config.toml
vocab_size = 33972
norm = "layernorm"
positions = "learned"
attn_scale = 0.125
init = "normal"
batch_tokens = 131072
seq_len = 512
steps = 6199
MLP neurons of a small language model. Each row is named by its layer, matrix (down: output weights) and neuron, and shows model dimensions 330-457. Each number is 200 + 40 x the weight over its row's rms, rounded and kept within 0 to 999.
A block is one neuron, or neurons of one layer that tend to fire together. Before each block is what it responds to, as a language model described it from the Wikipedia text at the highest values.

Numbers or blank cells inside pipe-delimited Wikipedia tables, right after a | separator, such as scores, vote counts, decimals and years.
L6.down3943,203,169,194,248,224,132,193,199,137,236,192,177,201,225,240,280,199,162,190,171,183,174,244,193,174,156,247,144,159,186,181,137,152,211,199,192,249,153,227,183,262,226,181,277,185,199,227,178,277,158,150,190,221,174,151,197,187,264,209,168,198,198,258,159,152,208,237,135,239,181,186,262,212,177,187,194,196,228,182,193,145,293,168,287,224,211,177,184,207,223,241,163,223,205,197,147,224,234,201,203,191,130,225,221,157,168,198,211,143,215,157,203,156,106,130,188,207,215,208,237,179,263,159,217,229,240,166,253

Line-break tokens right after the final period of a Wikipedia paragraph, before a new paragraph or == section heading ==; rarely a closing parenthesis.
L5.down502,133,229,223,271,233,164,178,105,173,262,247,229,185,180,205,162,107,153,273,195,124,217,173,137,247,258,219,171,208,232,196,206,187,220,173,220,219,238,193,160,206,201,221,200,194,188,251,155,163,221,157,231,158,213,244,180,250,151,175,162,253,172,226,185,157,256,194,220,190,277,144,198,234,218,198,181,190,185,262,232,248,122,186,267,168,244,136,178,181,212,220,285,180,160,232,162,152,244,157,200,182,196,288,208,164,192,295,193,202,289,268,124,149,145,228,138,221,219,201,166,222,165,168,234,245,217,185,202
L5.down1283,209,192,232,243,196,135,253,166,193,177,118,222,262,262,217,237,262,167,182,161,184,290,210,185,221,120,154,153,206,134,156,196,148,170,219,176,178,242,165,186,216,223,197,185,213,165,215,222,199,237,143,219,234,180,186,154,159,172,286,185,211,181,122,191,234,197,210,245,234,198,146,152,268,222,186,173,221,182,214,183,194,150,243,143,184,189,242,54,226,167,188,231,164,196,93,233,182,183,216,211,178,205,168,230,172,211,201,164,218,153,243,244,196,223,172,178,185,182,251,148,228,161,165,236,205,190,183,174
L5.down1308,162,199,214,162,208,146,184,162,195,262,141,124,221,215,177,256,229,139,256,254,209,251,134,266,228,185,203,227,205,173,219,139,195,220,291,159,255,196,136,200,171,179,190,184,165,191,145,186,215,198,273,206,178,181,166,165,242,231,225,165,208,174,123,219,151,235,233,116,146,232,192,200,159,268,193,222,234,205,158,171,202,213,224,173,214,188,199,156,279,182,231,175,219,180,219,165,212,229,167,256,185,252,264,173,174,224,251,246,165,175,168,173,192,250,231,252,167,183,220,250,135,250,165,193,174,234,193,140
L5.down2096,210,209,217,167,195,223,136,243,299,159,242,214,212,154,226,175,219,231,270,183,182,225,227,247,182,259,155,208,185,138,173,229,173,237,157,201,204,184,109,181,167,192,175,215,213,192,135,210,231,264,169,269,183,183,286,237,189,228,198,231,252,141,224,199,243,229,163,235,226,175,281,242,169,230,240,168,197,190,260,169,240,208,199,187,101,204,245,198,184,154,112,249,225,218,217,201,128,172,133,159,158,184,201,240,95,178,286,190,248,188,224,198,192,261,255,263,196,142,298,172,289,176,205,227,78,199,180,227
L5.down3377,222,214,198,197,219,203,225,206,140,259,183,227,101,137,166,213,202,163,191,185,235,231,107,225,195,260,200,238,175,196,231,132,209,193,163,186,165,176,209,214,249,247,193,207,192,210,199,214,141,167,176,225,213,153,209,273,168,160,248,179,238,173,219,140,256,175,223,89,199,255,283,216,221,138,269,193,92,251,174,203,131,205,199,174,153,189,262,116,189,280,261,247,245,218,190,145,121,165,209,212,195,254,184,253,155,164,157,210,187,244,250,222,203,287,245,160,210,72,241,286,266,205,146,195,161,210,145,177
L5.down4366,282,169,208,205,170,149,216,163,212,206,162,208,208,160,187,254,244,210,201,189,230,236,284,224,201,110,119,153,265,252,190,200,221,224,166,231,193,288,264,141,139,203,192,153,197,193,291,183,193,174,208,200,209,229,253,176,177,132,254,197,247,168,70,158,188,239,235,194,242,231,227,195,219,186,208,236,154,265,191,221,193,209,239,185,134,250,134,168,214,111,232,226,240,184,188,231,237,201,143,193,158,181,222,221,187,216,200,217,181,228,215,121,205,281,239,216,208,205,129,224,224,206,269,243,190,149,182,128
L5.down4404,198,198,207,180,155,151,223,169,215,248,219,212,156,196,220,193,212,202,230,212,254,244,236,114,264,135,198,160,132,209,225,175,190,268,275,245,195,177,118,286,210,249,229,135,252,211,164,222,188,279,186,170,165,151,211,198,153,192,218,130,215,208,166,145,204,140,185,222,186,237,170,180,166,242,173,201,191,168,215,214,163,223,220,213,219,130,261,136,198,234,212,160,221,202,186,178,230,203,121,244,228,208,124,178,246,113,201,223,204,235,187,154,167,239,246,246,185,250,250,223,214,203,165,233,240,111,145,286
L5.down5355,85,163,227,178,201,282,226,238,253,173,241,179,206,165,217,244,238,215,252,214,195,215,148,221,245,257,221,209,282,190,90,252,178,204,237,134,204,164,218,196,230,176,162,147,143,163,132,200,237,224,184,208,225,231,197,163,192,191,162,153,201,238,115,227,148,151,251,182,192,160,198,219,226,161,186,216,182,143,186,154,218,187,149,242,180,115,202,233,213,232,143,228,158,252,242,253,245,206,122,166,199,198,249,178,213,203,169,203,224,143,170,225,117,162,173,166,215,139,168,179,241,227,155,236,226,201,237,156

Verbs and prepositions that take an object or complement next, such as mitigate, experience, discussed, due to, part of.
L5.down607,179,197,222,250,206,180,233,229,145,199,145,213,247,203,169,236,155,229,262,171,182,168,269,200,148,157,174,227,223,176,195,187,183,272,202,226,267,186,149,221,106,219,237,176,181,240,203,276,212,202,208,208,169,137,179,205,300,207,237,127,216,176,67,189,221,168,244,258,220,183,252,210,220,156,230,232,252,157,203,213,243,220,205,202,251,147,221,189,201,249,253,153,167,215,221,250,152,165,263,198,208,198,164,168,304,251,296,229,166,180,234,211,187,176,203,222,222,209,275,145,251,243,191,219,240,130,118,258
L5.down871,197,230,182,204,244,227,191,202,211,135,166,188,160,234,207,277,175,219,298,203,177,166,198,257,193,200,136,243,177,163,217,225,152,246,163,170,240,216,210,217,133,280,160,178,201,225,197,218,145,192,180,200,177,181,192,184,210,159,202,174,261,180,116,257,217,210,202,164,243,210,183,223,235,193,241,176,235,193,150,206,164,191,241,149,217,267,171,267,104,190,151,165,208,198,190,115,173,251,256,247,161,201,196,135,233,187,288,219,232,191,189,254,179,293,176,147,111,266,256,117,214,238,177,114,135,185,150,159
L5.down1643,170,196,213,179,162,153,218,225,201,279,195,174,289,274,214,190,217,139,216,225,188,219,204,195,197,267,144,261,208,167,154,141,244,196,116,125,183,214,205,192,153,241,231,164,203,219,173,204,99,222,176,170,225,193,128,210,192,211,198,126,169,193,161,220,248,154,168,239,183,170,195,103,197,212,124,160,296,207,172,175,217,213,158,240,206,170,210,214,170,166,174,137,286,134,168,162,224,172,208,216,242,212,229,228,175,191,171,155,229,219,242,197,167,200,227,209,195,267,228,207,276,250,257,142,132,209,306,167
L5.down2930,170,171,189,216,180,143,169,164,228,140,285,208,183,246,191,212,124,169,121,243,167,203,229,185,251,183,186,240,218,242,189,143,174,153,173,259,176,155,262,228,211,207,244,160,171,194,209,238,227,200,223,171,285,218,121,224,238,204,135,231,186,187,133,191,201,256,251,204,253,131,188,184,276,159,255,240,216,180,266,195,283,237,164,179,290,177,173,151,237,261,209,143,158,254,185,228,257,204,175,238,248,193,239,153,180,98,139,211,209,136,213,195,196,149,254,249,203,254,256,188,206,137,214,216,191,179,201,157
L5.down3893,173,168,137,285,164,170,166,135,244,220,221,198,224,235,175,274,156,236,145,227,177,145,154,190,208,140,204,209,232,199,210,222,182,197,230,228,159,178,212,169,239,265,198,173,251,254,236,150,189,247,206,236,253,285,200,182,87,156,197,153,163,205,127,211,189,144,219,224,155,217,264,211,162,240,251,142,196,167,179,222,221,241,185,159,198,230,185,199,156,173,149,243,170,190,190,226,177,174,229,180,249,236,169,243,249,169,262,199,193,238,207,229,264,162,185,185,186,207,184,220,156,234,172,270,201,222,165,196
L5.down4544,182,221,215,216,177,144,135,222,191,178,180,184,240,159,189,193,197,203,210,204,269,204,193,140,190,261,182,229,156,192,229,133,217,172,172,216,255,168,151,233,208,226,213,298,228,223,160,187,121,174,208,156,248,230,177,184,232,243,135,176,198,213,159,221,191,200,145,219,307,125,174,158,235,165,212,188,204,259,152,198,192,186,163,185,186,199,176,199,174,89,150,184,223,176,111,180,242,244,193,178,221,238,171,180,209,206,153,216,201,222,256,192,125,149,214,184,198,182,232,106,203,223,187,177,246,141,285,225
L5.down5160,213,189,241,207,209,192,165,257,198,152,206,216,240,230,233,249,140,177,200,194,243,187,155,227,197,160,107,246,189,253,218,238,159,191,266,256,123,181,234,231,179,233,206,209,225,195,152,197,114,163,161,245,221,229,211,215,230,228,202,168,240,207,140,216,227,237,202,231,264,240,138,211,172,248,172,174,250,216,254,146,213,209,179,176,218,157,158,148,63,167,210,238,195,241,238,231,238,217,234,209,259,171,207,191,193,218,117,97,183,137,251,150,192,279,176,270,149,235,128,222,200,177,180,249,200,197,178,193
L5.down5283,167,220,205,207,162,226,141,155,248,162,162,187,189,172,177,255,156,212,196,211,189,105,278,239,252,238,259,185,239,210,242,274,203,324,227,216,123,225,244,187,194,220,126,192,201,218,276,169,155,147,228,273,222,174,235,211,222,220,158,202,191,148,290,220,194,156,251,228,202,195,197,228,234,226,203,165,236,128,211,182,183,201,208,114,209,254,222,177,232,153,141,202,130,196,176,285,192,146,175,195,222,219,145,230,199,152,193,202,238,194,289,130,160,140,169,192,156,190,184,171,132,178,171,255,213,279,189,205

Number tokens inside wiki table cells, usually right after a pipe and before the next pipe, such as scores, vote counts, and squad numbers (86, 35, 14).
L5.down1416,257,151,169,167,135,290,205,263,151,216,171,170,198,207,247,130,200,190,235,224,205,210,185,141,239,131,217,190,194,100,200,214,188,186,214,216,181,233,147,222,176,130,252,225,204,256,133,169,195,234,214,169,222,266,195,205,319,204,175,178,210,198,142,220,223,157,230,216,190,84,127,227,134,185,144,188,199,181,237,248,265,156,115,206,135,240,226,200,187,189,134,114,144,270,250,288,161,173,196,125,236,298,212,220,190,223,155,134,173,183,219,215,204,150,158,247,171,243,206,181,215,187,185,183,238,240,165,190
L5.down2047,286,193,172,196,242,131,186,233,213,221,251,149,189,187,207,169,156,243,195,169,246,214,239,212,193,190,165,132,170,256,214,173,196,218,159,205,251,219,193,208,146,147,207,173,231,178,223,181,194,210,156,210,191,163,201,182,207,167,210,268,147,186,213,190,175,191,169,210,200,228,165,181,199,260,215,239,176,181,153,196,152,234,191,163,207,186,199,218,191,180,167,199,196,169,230,194,225,228,206,189,206,172,164,202,135,249,189,162,193,236,204,168,186,219,184,214,209,177,144,108,220,296,212,164,178,165,211,149
L5.down2877,213,258,221,105,280,193,228,229,216,171,207,158,274,156,157,138,174,217,240,181,248,194,187,209,265,175,189,182,206,212,221,183,134,273,190,239,175,250,120,187,209,219,120,236,215,186,231,216,234,218,185,189,198,243,212,198,219,154,190,208,164,205,152,296,178,217,270,258,237,193,200,208,216,202,180,203,222,168,247,206,197,145,124,140,167,147,241,238,180,167,179,233,174,299,188,195,222,162,225,158,253,204,200,207,188,190,148,197,211,185,260,223,207,173,144,252,188,191,218,187,79,194,195,205,220,164,238,174
L5.down3017,172,186,213,205,201,169,154,201,140,193,159,198,261,210,191,224,159,232,149,169,204,201,210,210,151,222,212,161,167,203,122,281,282,157,165,198,176,166,87,176,291,237,218,192,200,193,237,170,248,177,193,177,180,211,165,262,225,173,135,174,180,245,162,185,173,237,145,271,244,214,181,127,127,199,216,129,261,165,211,231,253,163,200,185,182,191,170,241,222,190,221,205,169,164,224,200,214,171,152,203,171,212,223,201,222,191,234,258,211,203,217,231,223,292,137,213,211,185,206,234,209,319,242,172,210,233,212,118
L5.down3671,199,195,185,183,125,208,155,281,206,147,226,198,218,99,202,228,191,156,185,207,130,244,151,212,199,159,188,206,196,159,150,231,168,169,154,153,145,200,219,203,232,192,177,162,253,277,208,191,177,151,211,200,215,235,253,165,184,147,168,179,181,256,154,150,207,191,201,226,229,167,191,205,201,208,148,175,213,247,223,206,213,182,220,199,163,221,247,216,175,212,172,202,195,171,221,149,169,217,269,127,173,169,203,253,131,197,270,192,245,197,243,185,275,192,213,242,189,139,124,160,215,243,219,182,147,216,212,223
L5.down4258,225,138,187,217,230,211,106,236,211,162,172,266,184,186,194,210,226,177,241,262,202,183,201,180,156,242,240,185,135,202,167,158,101,248,240,194,226,192,176,262,304,232,178,229,156,138,188,176,212,234,193,215,198,191,195,276,215,266,219,232,180,207,156,237,162,198,255,172,203,149,278,172,181,184,224,273,149,187,178,257,255,165,191,279,177,184,166,229,230,166,182,228,195,173,235,150,207,220,170,152,223,240,179,165,106,205,138,212,201,129,188,221,172,201,174,211,214,160,105,185,204,156,270,209,269,152,230,237
L5.down4315,241,252,161,262,234,251,179,197,142,168,208,211,257,137,229,174,224,163,155,279,170,252,146,208,225,153,176,176,260,216,184,225,226,211,203,199,212,166,166,184,242,155,181,204,226,163,230,179,263,170,173,138,149,221,238,140,185,168,147,161,223,244,296,209,202,168,217,203,186,218,155,164,184,223,226,212,160,199,213,232,181,123,222,170,183,244,210,230,192,103,179,208,157,128,192,202,202,114,245,242,155,196,248,238,96,216,223,232,172,207,214,183,157,208,177,244,233,160,182,198,167,134,137,169,329,122,257,164
L5.down4954,187,173,193,243,171,141,145,201,207,209,182,157,173,179,200,170,316,195,185,184,295,221,130,200,112,252,167,203,193,233,152,225,216,125,212,233,90,219,184,209,247,195,214,254,166,160,226,159,181,181,221,155,193,196,197,205,160,180,217,199,196,222,213,183,217,281,157,194,232,149,271,154,140,218,285,249,234,236,236,255,235,285,248,181,234,220,247,213,219,190,257,160,207,179,219,226,185,173,176,180,245,182,212,196,194,239,164,167,251,144,190,249,252,194,197,288,184,247,177,211,204,165,200,256,226,314,182,224

Main verbs right after a long subject noun phrase, just before their object, e.g. critics appreciated, which also increased, deployment decreased.
L6.down2328,222,229,217,253,237,181,199,199,226,234,181,230,247,299,208,184,166,236,184,241,227,188,200,162,223,141,190,291,203,190,214,231,219,218,222,215,139,260,254,264,168,215,208,229,153,189,246,262,192,192,235,228,141,242,180,185,275,116,174,190,246,170,137,201,205,234,231,237,180,234,199,211,206,269,169,174,198,168,175,191,273,242,157,232,197,161,248,231,117,146,216,120,197,218,212,203,184,175,146,162,237,176,215,133,223,208,191,127,190,235,201,233,189,154,190,220,241,176,171,190,156,153,253,199,214,261,237,159

Number, dash or short value tokens ending a cell in pipe-delimited Wikipedia tables, right before the next |, e.g. 0, +3, —.
L4.down515,196,235,238,207,178,228,153,217,221,210,206,206,226,232,204,310,250,204,230,150,232,195,194,188,206,278,188,260,183,223,212,240,215,202,222,205,210,170,160,146,168,251,170,194,185,145,269,272,207,178,167,139,191,147,85,255,307,241,183,246,181,272,131,206,250,195,160,189,197,151,222,179,210,199,215,203,195,118,225,194,225,269,215,237,147,186,266,199,228,143,245,168,179,280,178,225,183,182,168,146,163,290,222,176,101,190,215,124,174,233,208,228,234,297,157,188,202,279,184,244,189,153,277,206,210,261,243,177
L4.down1135,188,286,174,231,128,144,130,120,164,199,188,215,215,154,218,235,159,203,217,202,231,217,211,256,190,228,187,153,126,168,164,162,178,215,198,218,239,171,256,215,164,145,214,258,244,190,204,259,170,194,226,145,182,213,218,225,227,250,159,247,235,239,95,160,182,169,105,212,220,236,272,203,244,182,203,138,182,183,255,195,151,301,225,140,182,236,256,245,202,162,244,200,166,224,196,180,190,214,209,207,219,196,220,257,236,230,244,241,242,215,255,144,199,181,177,130,261,179,246,271,274,185,195,191,173,191,192,206
L4.down1760,183,203,234,246,200,226,262,279,178,219,215,178,261,108,211,256,132,268,224,143,193,267,199,177,239,173,202,218,179,154,140,158,193,125,281,218,203,170,260,207,223,267,232,252,287,231,209,196,214,209,274,178,260,190,173,240,215,221,150,248,143,215,146,211,227,198,280,173,173,142,270,266,193,191,235,195,141,197,227,207,171,228,187,217,192,183,195,179,174,198,167,235,149,235,217,188,218,248,172,199,271,217,168,248,224,143,241,219,196,199,199,179,244,213,274,163,209,146,201,302,150,134,182,146,138,176,123,228
L4.down2556,173,233,168,204,168,265,196,194,148,185,151,245,235,233,167,205,234,211,207,175,218,130,177,211,198,223,173,226,215,200,221,237,214,178,179,186,231,241,179,207,222,270,209,264,168,185,208,164,193,147,162,202,193,223,214,219,118,241,284,183,189,245,158,239,181,120,178,122,202,247,204,205,211,127,198,66,243,186,214,263,194,139,152,180,279,114,150,153,201,145,214,183,257,184,185,209,212,258,226,244,145,167,219,284,202,137,203,164,186,202,264,168,204,172,198,150,133,187,226,214,214,198,175,191,147,215,235,225
L4.down3500,141,193,186,262,170,279,245,308,164,143,130,140,156,150,200,162,194,243,171,171,152,213,151,166,223,237,257,204,196,202,218,194,241,181,246,154,253,234,166,268,204,117,230,226,161,288,182,226,168,154,227,187,232,169,149,188,265,187,244,182,219,213,168,154,172,208,228,233,180,242,180,177,238,159,140,230,222,216,159,216,193,250,219,202,175,247,223,231,278,184,187,206,219,200,247,102,172,243,269,240,173,230,188,296,191,224,218,143,185,264,245,156,187,176,236,129,255,206,229,274,201,208,206,199,211,207,206,166
L4.down4304,294,99,199,241,209,260,218,239,159,228,138,178,183,307,155,216,140,231,235,206,265,206,136,264,221,179,286,198,171,145,177,206,202,227,161,179,137,162,194,219,179,144,133,247,155,199,177,257,196,170,213,192,213,232,234,201,236,161,195,165,204,146,158,191,216,242,241,231,170,166,203,160,183,173,148,266,257,164,191,177,234,224,164,243,131,156,195,237,199,174,191,219,148,253,219,245,234,258,261,145,172,239,165,204,211,168,259,214,208,250,207,156,253,187,148,177,186,161,249,284,243,197,281,213,234,230,237,167
L4.down5240,217,200,212,214,142,167,164,209,201,237,106,179,249,249,141,250,189,206,219,206,213,198,182,158,254,215,210,205,199,221,183,180,230,189,180,205,211,218,216,190,174,150,131,232,202,174,156,164,253,178,254,141,187,247,238,301,241,213,192,255,244,296,166,205,169,216,188,183,225,233,192,245,206,163,224,185,241,285,195,202,174,207,214,192,198,156,183,270,212,233,215,215,161,243,193,243,178,224,259,203,212,184,175,206,181,206,242,186,180,164,263,160,198,229,217,253,191,228,175,268,225,195,201,213,231,244,217,227
L4.down5352,239,159,159,120,253,189,243,238,192,156,206,129,176,258,221,272,247,230,224,290,244,91,169,263,249,216,138,126,166,225,169,201,264,210,163,225,257,211,241,260,222,162,223,250,161,239,246,257,239,152,185,200,173,212,196,230,221,229,161,220,160,182,204,225,204,163,174,114,247,194,220,167,277,152,169,172,174,177,240,156,152,227,244,237,255,174,207,199,202,243,177,214,130,213,258,195,214,276,149,204,158,188,153,223,173,195,224,194,193,236,200,256,258,252,123,160,234,192,191,246,213,193,140,181,198,149,238,211

Action verbs and -ing forms, often after a subject or "to", that take a direct object next, e.g. brought, held, destroy, crushing.
L4.down996,201,180,208,271,206,272,200,189,232,179,221,208,250,172,176,172,199,166,198,226,137,211,210,256,186,136,286,192,239,199,222,253,197,191,219,227,183,225,233,228,243,186,174,182,230,157,235,276,195,242,239,228,188,186,176,188,227,144,156,156,203,211,105,141,154,152,241,242,155,250,252,189,219,213,156,263,216,145,284,232,181,224,151,216,228,137,219,130,179,238,117,170,259,217,176,194,200,182,219,228,297,120,187,192,221,214,224,275,139,134,196,197,131,167,171,104,187,144,192,222,200,128,206,256,224,179,240,195
L4.down1496,172,217,158,246,193,190,228,210,198,159,213,156,216,204,197,123,238,220,182,144,168,245,200,187,164,204,179,225,133,250,225,177,139,261,334,213,205,230,224,200,244,193,234,182,262,215,250,255,225,270,249,175,137,186,190,270,220,195,269,219,251,270,171,179,205,240,270,206,181,144,224,159,152,153,170,187,193,206,168,172,209,270,204,295,226,247,248,224,215,205,343,99,225,218,208,250,283,139,211,290,259,155,186,133,184,156,252,215,167,195,151,194,196,233,232,171,182,230,236,179,161,217,218,196,155,266,179,167
L4.down1644,168,233,264,286,212,222,154,220,154,225,183,154,207,160,208,204,131,218,184,167,237,285,207,142,244,193,206,198,212,218,208,257,141,206,278,195,122,204,256,227,204,167,243,149,201,227,257,238,170,201,161,214,127,279,168,209,287,198,186,186,215,120,163,260,239,175,255,237,186,117,174,81,235,187,179,184,226,203,249,231,261,209,182,192,228,202,264,194,234,193,195,138,190,325,251,193,198,185,198,177,221,199,266,225,238,198,173,233,142,183,205,223,199,231,166,212,168,205,207,268,185,119,248,235,220,140,198,247
L4.down1813,252,231,211,198,189,299,147,131,146,88,172,204,143,181,194,165,138,170,127,244,157,194,174,196,193,176,273,187,247,270,253,273,152,249,162,174,229,215,288,184,266,114,167,199,225,169,171,253,152,160,280,227,181,245,194,165,241,127,170,183,245,183,148,213,199,196,236,184,212,212,158,240,233,194,204,180,220,125,267,204,176,185,181,246,242,177,194,106,154,227,117,126,205,165,192,186,165,145,282,187,145,194,178,219,211,208,189,226,206,158,171,184,265,151,176,194,217,200,133,226,164,213,229,156,183,244,197,225
L4.down2061,223,174,220,224,228,170,184,235,215,162,281,232,175,231,222,195,238,213,170,188,155,181,216,232,206,189,209,78,221,236,207,138,185,187,202,219,205,265,221,235,229,213,214,222,141,166,204,240,205,240,234,186,189,246,200,225,198,150,181,274,180,206,179,201,233,271,163,195,169,249,249,203,267,165,214,207,187,200,256,134,150,192,202,166,243,188,239,270,245,217,258,174,250,207,255,276,228,237,260,274,242,221,215,287,196,168,141,160,214,180,220,245,172,252,178,166,192,218,172,181,206,172,218,205,176,202,321,240
L4.down2658,173,234,203,223,227,155,220,154,232,209,210,190,186,205,181,160,187,116,206,197,206,235,217,160,283,169,156,191,216,199,169,114,200,246,244,107,258,136,176,243,153,174,264,254,178,161,164,177,220,207,263,200,165,110,238,169,291,172,230,232,220,178,194,168,229,253,153,248,260,196,242,110,264,191,254,224,173,244,174,126,243,231,177,197,239,230,215,169,226,166,188,173,191,149,185,226,188,193,171,193,184,173,263,178,270,190,187,177,270,189,249,186,221,243,200,187,204,228,232,125,197,220,248,135,224,229,207,160
L4.down2901,196,197,220,295,196,215,208,221,208,190,158,214,203,185,199,271,190,226,230,178,190,212,160,233,275,154,201,169,219,195,167,245,171,225,215,81,322,247,215,234,205,174,187,273,160,227,257,305,237,185,168,209,207,231,189,233,262,224,229,249,258,212,150,194,209,174,232,147,213,116,213,201,240,193,187,241,249,176,256,143,180,159,120,215,238,142,195,175,201,263,239,201,207,234,199,261,224,217,203,176,220,148,188,181,220,133,166,235,144,138,232,137,213,260,231,245,180,220,188,115,198,215,247,124,184,244,227,158
L4.down5343,169,249,155,199,160,101,173,218,247,176,200,272,259,169,128,216,285,262,226,156,209,210,203,227,153,157,181,143,198,235,226,154,153,277,255,218,168,225,202,239,247,219,212,211,125,192,213,211,198,178,260,144,202,186,141,184,269,202,172,228,244,232,122,222,214,242,173,203,252,160,304,163,240,211,129,165,174,222,215,191,212,165,244,249,132,210,229,191,216,143,275,112,213,262,215,237,178,124,176,189,210,226,188,188,115,224,205,293,195,222,207,204,124,238,270,203,198,285,191,250,271,200,282,199,195,236,188,227

Line-break tokens right after a sentence's closing period that end a paragraph or list item, typically followed by another break, a heading, or a dash.
L4.down173,197,222,233,271,236,230,136,234,141,198,200,193,213,169,179,208,186,222,178,187,226,222,234,156,224,191,226,277,170,254,224,189,176,167,204,175,178,191,221,175,168,164,227,224,180,128,184,160,258,238,259,218,194,216,172,231,177,231,197,137,209,194,131,218,143,215,228,113,219,188,211,205,170,200,247,262,185,181,198,235,171,228,180,176,159,285,187,81,260,202,279,188,246,182,169,238,192,269,241,235,177,161,139,228,194,101,216,170,167,193,193,250,112,264,289,234,193,186,274,114,220,171,229,199,295,221,172,263
L4.down685,128,149,219,185,259,168,162,143,169,200,164,185,230,192,177,169,187,184,185,245,205,194,128,134,125,156,245,228,214,229,182,201,150,256,181,191,217,164,237,203,211,213,212,224,237,191,139,255,246,178,142,205,225,207,215,198,214,265,230,152,155,132,149,196,236,248,238,193,153,212,161,184,164,99,186,55,219,253,210,163,148,149,185,171,239,187,152,249,190,242,263,175,126,274,178,187,245,137,209,193,169,151,203,113,212,235,219,127,203,195,240,253,208,195,259,171,216,250,174,175,213,228,214,201,187,241,186,296
L4.down866,248,147,132,203,245,110,262,211,153,198,191,144,227,149,190,140,189,265,193,220,189,245,220,110,244,173,275,226,235,302,158,247,125,182,218,234,243,209,157,172,200,170,231,177,233,173,129,249,191,233,249,191,189,180,161,196,302,161,211,186,239,220,86,170,256,216,225,201,124,159,240,192,211,215,250,239,224,208,203,187,163,194,214,155,180,160,241,164,212,130,182,245,194,219,290,255,238,286,181,178,312,174,224,239,199,197,157,209,209,227,218,247,240,152,208,234,225,194,278,205,231,307,221,178,230,225,193,186
L4.down1401,143,244,181,185,184,212,227,289,183,95,206,182,171,197,178,260,167,155,212,224,252,192,156,192,244,181,242,125,154,198,204,190,262,157,232,243,179,158,236,160,246,179,234,216,247,124,186,258,268,231,257,179,178,197,165,207,181,206,219,169,240,146,0,183,204,133,201,260,195,190,180,268,164,122,252,200,225,214,248,268,219,136,190,239,223,241,211,115,234,222,229,227,178,223,197,149,224,186,210,195,158,191,211,215,206,230,257,256,239,239,147,211,136,197,198,264,189,201,238,197,261,197,217,153,168,160,179,210
L4.down3276,178,264,168,188,191,173,218,155,170,201,162,244,203,203,147,163,183,132,211,171,222,232,252,164,219,174,159,252,238,154,199,174,139,158,156,196,201,255,169,223,181,259,263,176,101,189,235,202,211,180,139,228,200,257,241,130,204,98,158,189,163,249,119,144,155,207,219,172,216,165,195,206,234,200,208,188,210,210,263,189,290,104,203,257,240,170,198,202,208,243,227,230,262,198,174,178,181,188,104,188,149,201,228,198,232,242,205,228,245,226,245,195,247,268,145,169,174,105,200,228,204,229,204,192,242,166,227,232
L4.down3537,162,181,221,228,210,209,191,225,145,223,149,152,173,222,196,167,250,209,160,195,176,224,172,180,156,209,186,159,228,190,224,159,224,239,209,247,196,212,236,222,170,216,235,241,180,197,172,235,235,149,209,234,256,231,134,287,191,234,185,187,273,197,34,191,168,196,169,239,228,206,213,235,261,119,190,266,211,151,184,227,81,279,221,165,179,200,252,192,222,218,282,156,178,249,233,199,198,211,265,188,201,185,201,242,172,214,193,210,171,198,243,208,181,190,236,231,165,133,225,221,279,185,211,172,195,214,133,143
L4.down4784,189,99,226,215,284,245,190,140,148,175,177,161,251,240,181,141,110,224,239,227,217,214,232,196,177,192,231,166,176,170,204,167,224,183,158,204,157,165,210,216,253,223,177,247,219,229,194,147,181,207,184,161,190,251,220,213,103,220,206,175,177,175,185,138,214,217,182,228,242,221,217,248,149,211,176,255,275,157,174,259,156,229,221,271,175,248,237,165,231,238,207,197,222,160,163,218,112,187,199,200,220,247,207,227,213,170,162,160,263,220,169,242,173,234,120,205,203,253,241,172,204,167,205,217,213,143,138,184
L4.down4950,218,134,206,248,225,214,173,214,252,120,185,191,237,273,255,241,152,264,157,309,228,225,191,198,197,146,288,211,218,277,199,150,159,207,223,197,215,197,228,214,204,157,154,264,175,186,187,149,222,158,249,157,174,236,242,223,190,225,268,207,183,258,15,143,194,132,185,230,202,190,186,158,216,154,248,165,233,196,192,196,199,275,157,239,180,246,230,123,233,221,256,218,200,173,223,209,307,155,241,200,179,223,181,251,225,161,280,179,257,205,217,179,212,107,203,191,158,227,189,190,159,156,187,210,178,148,132,197